{"num_hidden_layers": 8, "vocab_size": 1095, "init_std_qkv": 0.0285, "init_std_down": 0.0, "schedule": "cos", "train_tokens": 312200000}
MLP neurons of a small language model. Each row is named by its layer, matrix (down: output weights) and neuron, and shows model dimensions 0-127. Each number is 50 + 12 x the weight over its row's rms, rounded and kept within 0 to 99. A neuron's up and down rows have the sign that makes its largest values positive.
After each neuron's rows, "fires before" lists the tokens most often just after its 100 highest values on Wikipedia text that the model never trained on.

L5.down585:37 53 52 60 37 49 41 45 15 36 42 39 55 50 52 52 28 51 60 56 59 50 51 75 58 39 59 39 21 30 44 51 54 64 55 36 67 49 62 53 43 49 44 65 35 48 49 64 53 54 39 58 61 40 54 53 52 50 24 79 59 58 51 40 64 73 55 47 43 40 50 59 38 49 21 51 39 55 48 48 25 41 53 55 70 57 57 53 68 51 52 37 40 53 63 34 55 48 64 40 36 53 66 38 44 66 55 84 58 62 67 99 46 56 40 42 54 27 59 35 41 55 63 63 57 43 48 66
fires before: "==", "===", "The", "In", "O", "S"

L5.down254:37 71 53 60 38 48 61 76 26 40 59 47 66 61 59 50 51 42 41 52 53 55 43 31 60 42 47 41 33 46 62 55 51 41 43 39 57 47 59 58 66 63 62 46 36 36 52 67 46 32 34 46 56 65 40 47 43 70 43 51 52 53 82 44 36 31 67 41 36 33 59 48 50 43 50 47 45 48 53 66 59 45 50 57 49 61 37 68 47 48 48 59 59 45 43 44 46 66 25 57 31 42 81 24 29 41 53 55 60 56 39 62 56 45 44 33 35 50 54 26 65 55 45 76 44 74 59 60
fires before: "il", " to", "end", " the", "ro", "red"

L5.down210:53 52 56 40 49 58 55 62 71 25 74 86 57 52 43 41 68 30 58 57 35 45 49 76 44 35 31 52 32 43 63 86 61 34 44 35 38 60 55 59 32 28 35 42 37 47 59 45 58 40 47 33 58 66 47 43 39 36 48 85 50 52 43 61 48 52 33 55 49 30 35 45 50 55 72 57 43 69 56 33 33 41 36 47 60 52 27 36 49 44 63 39 59 77 51 56 40 46 39 49 76 32 74 53 54 54 44 62 49 56 54 45 44 50 58 43 30 42 43 38 55 47 58 40 62 56 42 62
fires before: "20", "19", "18"

L5.down337:44 37 56 66 78 46 62 45 54 58 42 42 41 25 44 77 57 64 52 42 41 48 43 59 81 67 41 48 46 42 65 25 58 37 70 47 49 62 60 48 58 66 44 49 32 59 73 45 62 55 55 38 36 48 34 49 47 59 64 57 40 63 75 50 42 55 35 48 46 45 47 66 45 45 54 29 42 56 47 62 57 31 43 62 36 63 40 67 43 58 64 63 68 46 29 39 45 53 54 60 42 46 51 33 44 42 39 60 52 55 68 57 67 65 57 62 17 31 52 37 42 34 46 52 30 49 50 48
fires before: "|", "z", "|---|---|---|---", " |", "|---|---"

L5.down390:53 53 51 56 52 32 62 59 57 57 51 51 33 50 44 64 61 33 50 52 36 45 34 39 34 62 61 47 34 60 65 49 43 50 24 58 36 35 38 46 44 30 59 42 66 49 46 50 52 35 43 37 58 50 66 55 49 50 32 36 49 38 77 48 68 17 52 40 48 43 42 35 40 67 45 68 28 56 36 51 52 49 64 60 31 33 35 65 57 43 59 74 57 45 55 36 56 54 48 49 52 30 45 52 44 56 40 64 65 65 51 64 54 62 50 26 29 19 55 52 63 37 39 51 46 53 55 48
fires before: "y", "ed", "ition", "le", "ing"

L5.down44:33 56 32 27 62 44 46 72 45 36 52 56 39 46 38 55 57 37 45 53 43 56 42 55 40 52 60 52 46 53 47 48 34 53 37 45 38 38 36 56 51 42 50 44 67 58 37 21 61 40 56 44 72 47 55 20 59 26 46 46 39 58 54 46 61 34 65 54 31 39 43 46 28 54 63 79 37 62 39 60 63 49 40 63 55 68 59 40 74 43 58 34 50 40 87 45 41 48 50 44 68 45 62 63 59 45 56 53 35 53 41 45 65 53 46 40 52 52 43 28 54 41 54 41 61 68 55 32
fires before: ":", " in", "ur", "ield", "y"

L5.down571:51 33 40 54 48 57 37 62 39 64 36 46 59 65 50 53 50 39 54 55 50 30 59 44 37 55 53 45 23 56 58 56 32 55 40 48 67 56 48 41 33 71 54 56 47 67 55 64 50 47 38 54 54 66 27 68 33 44 49 30 40 40 61 42 46 43 62 52 67 38 51 37 29 56 37 65 53 55 52 67 56 55 48 51 28 32 40 90 42 41 59 67 57 40 33 66 67 36 52 42 32 58 51 38 51 67 34 53 49 67 66 36 66 68 43 45 38 41 28 64 64 53 76 58 53 53 39 50
fires before: "y", "rat", "ed", "ry", "ition", "r"

L5.down456:39 48 46 56 36 53 58 49 59 54 46 43 53 55 43 60 49 49 69 43 49 59 52 37 50 56 48 55 00 56 66 42 51 46 52 34 63 67 59 48 32 77 56 62 46 74 49 50 63 42 48 40 46 60 45 29 62 63 53 45 47 66 53 57 49 85 58 48 53 45 60 57 47 51 38 36 45 47 34 49 40 58 55 49 61 45 48 36 58 56 17 33 33 55 40 31 51 30 56 52 58 48 69 33 39 29 37 35 46 57 64 88 44 39 59 35 52 55 57 62 45 64 52 45 48 44 55 60
fires before: "==", "===", "=", "The", "M", "In"

L5.down589:48 68 33 37 45 51 38 41 32 52 58 54 48 43 40 45 55 71 29 61 37 43 47 57 61 37 59 52 22 44 66 48 51 42 80 40 55 25 49 58 44 46 41 63 45 48 39 52 55 52 53 49 47 55 54 61 46 44 47 74 35 54 51 41 48 38 25 48 29 43 41 45 40 57 45 59 41 50 61 17 56 53 44 48 37 55 58 64 49 69 57 40 55 39 42 36 54 27 37 55 32 44 69 52 38 30 41 46 75 39 60 48 66 36 50 49 55 44 42 52 55 49 45 52 56 33 46 34
fires before: ":", " |", "ate"

L5.down698:58 63 64 48 42 46 66 44 66 53 57 43 51 68 63 43 52 39 51 65 62 48 60 50 40 42 59 46 39 46 44 60 60 49 61 40 51 46 40 49 49 46 52 48 50 50 50 60 72 58 42 52 44 23 38 43 66 57 40 31 54 51 54 52 36 48 53 39 66 65 44 43 67 73 30 24 52 65 71 38 46 47 55 44 67 33 63 56 50 58 57 56 59 51 62 31 55 47 44 51 40 77 41 48 34 52 37 45 49 63 36 21 38 53 42 58 64 52 49 21 58 25 47 39 82 48 38 24
fires before: "al", " |", "ley", "ber", "ock", " med"

L5.down276:60 46 22 34 43 53 69 47 56 56 52 63 58 52 45 59 47 60 55 57 54 46 49 33 57 46 52 62 60 51 50 54 50 50 59 52 45 42 49 49 53 30 43 53 66 64 60 62 71 62 56 48 48 66 50 36 62 38 56 62 66 64 53 73 52 48 50 37 59 37 38 38 34 66 64 60 59 59 46 38 71 64 48 59 56 32 48 48 39 57 30 41 49 45 52 53 51 61 67 51 24 68 42 26 42 72 60 58 36 30 52 53 45 56 59 46 48 48 30 86 44 49 46 50 70 54 38 65
fires before: "her", "e", "es", "al", "t", " to"

L5.down240:57 57 48 34 59 54 41 35 42 35 52 33 44 54 26 65 32 53 48 59 61 55 49 34 63 59 49 41 00 54 54 53 64 58 56 53 50 43 54 27 32 57 65 68 46 59 46 68 67 53 67 34 73 53 46 58 37 43 48 52 59 56 62 59 65 67 53 51 40 49 41 39 62 56 51 49 36 40 49 43 50 69 56 42 59 48 49 49 38 55 44 49 39 60 58 38 67 54 56 49 54 50 43 50 54 45 49 61 47 71 50 99 62 55 63 44 52 63 58 41 47 47 43 64 70 48 52 50
fires before: "==", "===", "=", "The", "In", "M"

L5.down663:78 42 47 38 43 74 83 45 61 52 70 62 48 67 54 55 75 51 52 75 62 63 49 61 52 54 63 67 30 50 43 48 34 40 51 32 55 49 70 56 39 46 58 56 61 32 32 52 67 45 45 37 63 50 47 61 60 59 44 66 43 35 50 48 44 45 62 32 40 60 36 44 55 68 46 71 42 48 60 34 55 41 42 62 93 45 38 57 44 55 36 43 43 65 49 29 33 49 38 55 57 57 56 37 52 37 52 57 65 38 57 76 61 39 31 42 57 47 57 46 39 59 31 35 48 59 35 52
fires before: " the", "al"

L5.down172:39 52 61 52 36 44 58 55 67 44 75 36 57 49 41 49 60 42 45 40 32 63 66 59 47 54 77 50 27 45 60 48 26 59 60 57 51 46 60 23 58 89 69 59 51 36 46 40 58 76 62 39 40 44 46 59 58 46 41 65 58 67 61 47 50 54 49 48 53 53 64 38 59 55 31 53 43 46 55 66 48 58 37 39 47 54 69 60 43 54 44 37 47 61 42 21 50 37 49 39 78 54 62 60 55 48 58 49 52 52 59 94 62 54 50 57 61 53 53 46 59 58 63 25 49 57 28 57
fires before: " He", " The", " It", " In", " A", " B"

L5.down702:53 52 55 42 53 37 64 70 43 38 34 70 56 47 46 47 51 53 44 41 38 40 45 43 31 33 60 19 62 47 43 55 25 55 42 20 58 52 22 33 18 41 54 48 40 41 46 24 57 29 49 51 54 33 56 49 48 27 49 79 36 55 59 38 51 35 47 60 44 46 58 49 52 60 55 46 40 58 57 37 39 58 57 37 39 72 32 67 44 52 52 37 35 61 39 63 58 48 48 50 32 61 58 69 43 44 56 39 34 56 53 48 51 51 29 52 24 43 65 52 59 39 42 39 59 62 41 29
fires before: "el", "use", "id"

L5.down188:63 70 67 32 43 59 60 49 54 41 49 46 56 52 34 46 65 49 77 52 56 68 51 64 64 62 65 65 46 38 59 60 57 54 45 26 39 55 50 40 49 48 51 44 59 49 62 63 45 55 46 60 65 58 56 56 58 33 74 44 39 41 35 46 51 20 60 54 52 49 39 61 23 68 48 57 34 62 72 50 61 56 18 65 45 44 46 46 55 71 54 40 29 42 69 51 52 52 49 57 47 52 39 36 43 68 50 58 48 40 60 46 54 49 58 57 51 40 31 52 33 58 50 52 51 62 38 47
fires before: " |", "ot", "a", "and", "as", "it"

L5.down157:31 47 51 39 49 60 38 45 43 36 40 56 54 53 64 60 47 58 36 61 49 47 60 51 49 38 63 42 47 59 48 44 44 62 34 20 50 36 66 37 47 48 60 40 50 51 59 62 56 55 54 40 60 62 31 48 47 43 84 69 39 40 48 40 74 59 52 57 53 58 40 46 47 88 66 66 54 55 63 52 30 37 17 38 41 61 62 35 49 50 45 41 38 54 45 56 46 34 61 56 48 41 35 60 56 29 74 46 39 72 65 61 36 51 48 58 80 26 72 49 62 35 35 40 38 49 51 51
fires before: "ist", "erv", "id", "p", "um"

L5.down630:43 35 58 44 45 55 57 47 48 46 80 51 35 49 46 46 47 33 42 39 30 43 59 60 45 57 38 60 42 45 44 45 64 37 47 43 68 52 61 52 41 57 36 52 58 67 43 34 54 36 25 41 60 53 31 50 53 56 50 51 62 48 54 49 39 59 27 60 59 44 40 57 62 55 39 52 39 73 50 16 28 68 40 53 50 76 59 63 74 50 50 41 57 55 46 32 62 68 67 69 52 46 56 59 49 52 60 61 55 46 46 35 38 45 43 41 62 38 39 49 53 38 48 53 54 51 68 60
fires before: " |", "als", "o", " med", "ron", "land"

L5.down507:54 33 63 46 54 55 62 54 36 47 67 51 58 27 44 50 37 62 64 40 38 39 73 55 44 39 43 24 52 66 69 44 49 58 51 70 37 46 56 50 58 39 67 62 69 77 59 41 63 28 59 41 30 60 61 56 46 52 53 38 40 46 59 58 74 57 45 58 53 34 45 55 38 71 49 43 56 55 44 57 39 23 63 35 46 46 51 44 54 45 57 40 55 63 53 45 45 81 49 57 38 74 59 58 54 48 77 54 35 43 48 42 32 52 32 38 29 39 62 39 41 53 61 41 45 33 51 40
fires before: "ian", "al", "l", "ia", "ral", "her"

L5.down675:42 34 44 37 33 58 68 36 76 57 72 38 52 47 56 55 56 37 58 48 46 71 67 53 55 46 48 63 46 61 41 65 46 62 57 42 64 43 20 39 40 47 32 56 65 42 55 29 36 61 52 28 50 74 54 58 44 42 47 66 51 61 32 59 35 66 72 57 65 65 54 53 43 49 39 31 33 48 60 41 22 58 62 47 59 54 50 74 53 59 42 41 68 48 54 27 38 82 58 42 54 46 47 51 56 37 53 51 66 43 39 82 53 33 38 42 39 40 35 51 53 54 30 63 47 59 42 57
fires before: " by", " in", " to", ",", " on"

L5.down641:48 48 49 68 66 37 64 62 54 29 51 77 52 30 65 44 44 66 63 51 44 49 54 69 43 37 60 56 29 47 51 54 45 50 52 65 70 53 47 59 42 31 58 53 50 52 63 53 51 35 50 51 58 71 54 55 42 45 61 52 58 36 64 72 56 46 36 52 34 38 37 61 32 58 34 44 52 33 68 47 44 36 41 38 41 38 58 32 51 49 60 64 57 59 57 48 24 41 64 54 49 55 74 30 61 51 55 47 62 53 31 61 60 41 46 43 45 69 60 56 62 38 59 44 50 49 48 53
fires before: "==", "In", "The", "A", "H", "O"

L5.down21:53 34 26 53 54 57 56 42 42 73 58 39 53 41 61 50 58 33 41 78 37 54 63 49 59 58 57 43 35 47 53 42 40 19 23 42 65 52 72 38 41 59 62 54 40 46 47 63 75 58 52 56 52 63 50 57 39 58 62 27 71 61 54 36 42 53 65 63 49 42 53 68 46 63 62 33 29 50 41 49 44 59 53 56 40 40 68 42 72 72 51 41 58 64 59 56 46 37 36 54 29 59 39 52 52 34 64 48 57 50 40 33 59 36 53 46 61 54 56 55 46 34 67 46 57 19 30 41
fires before: " ", "od", " |", "-", ":", "hed"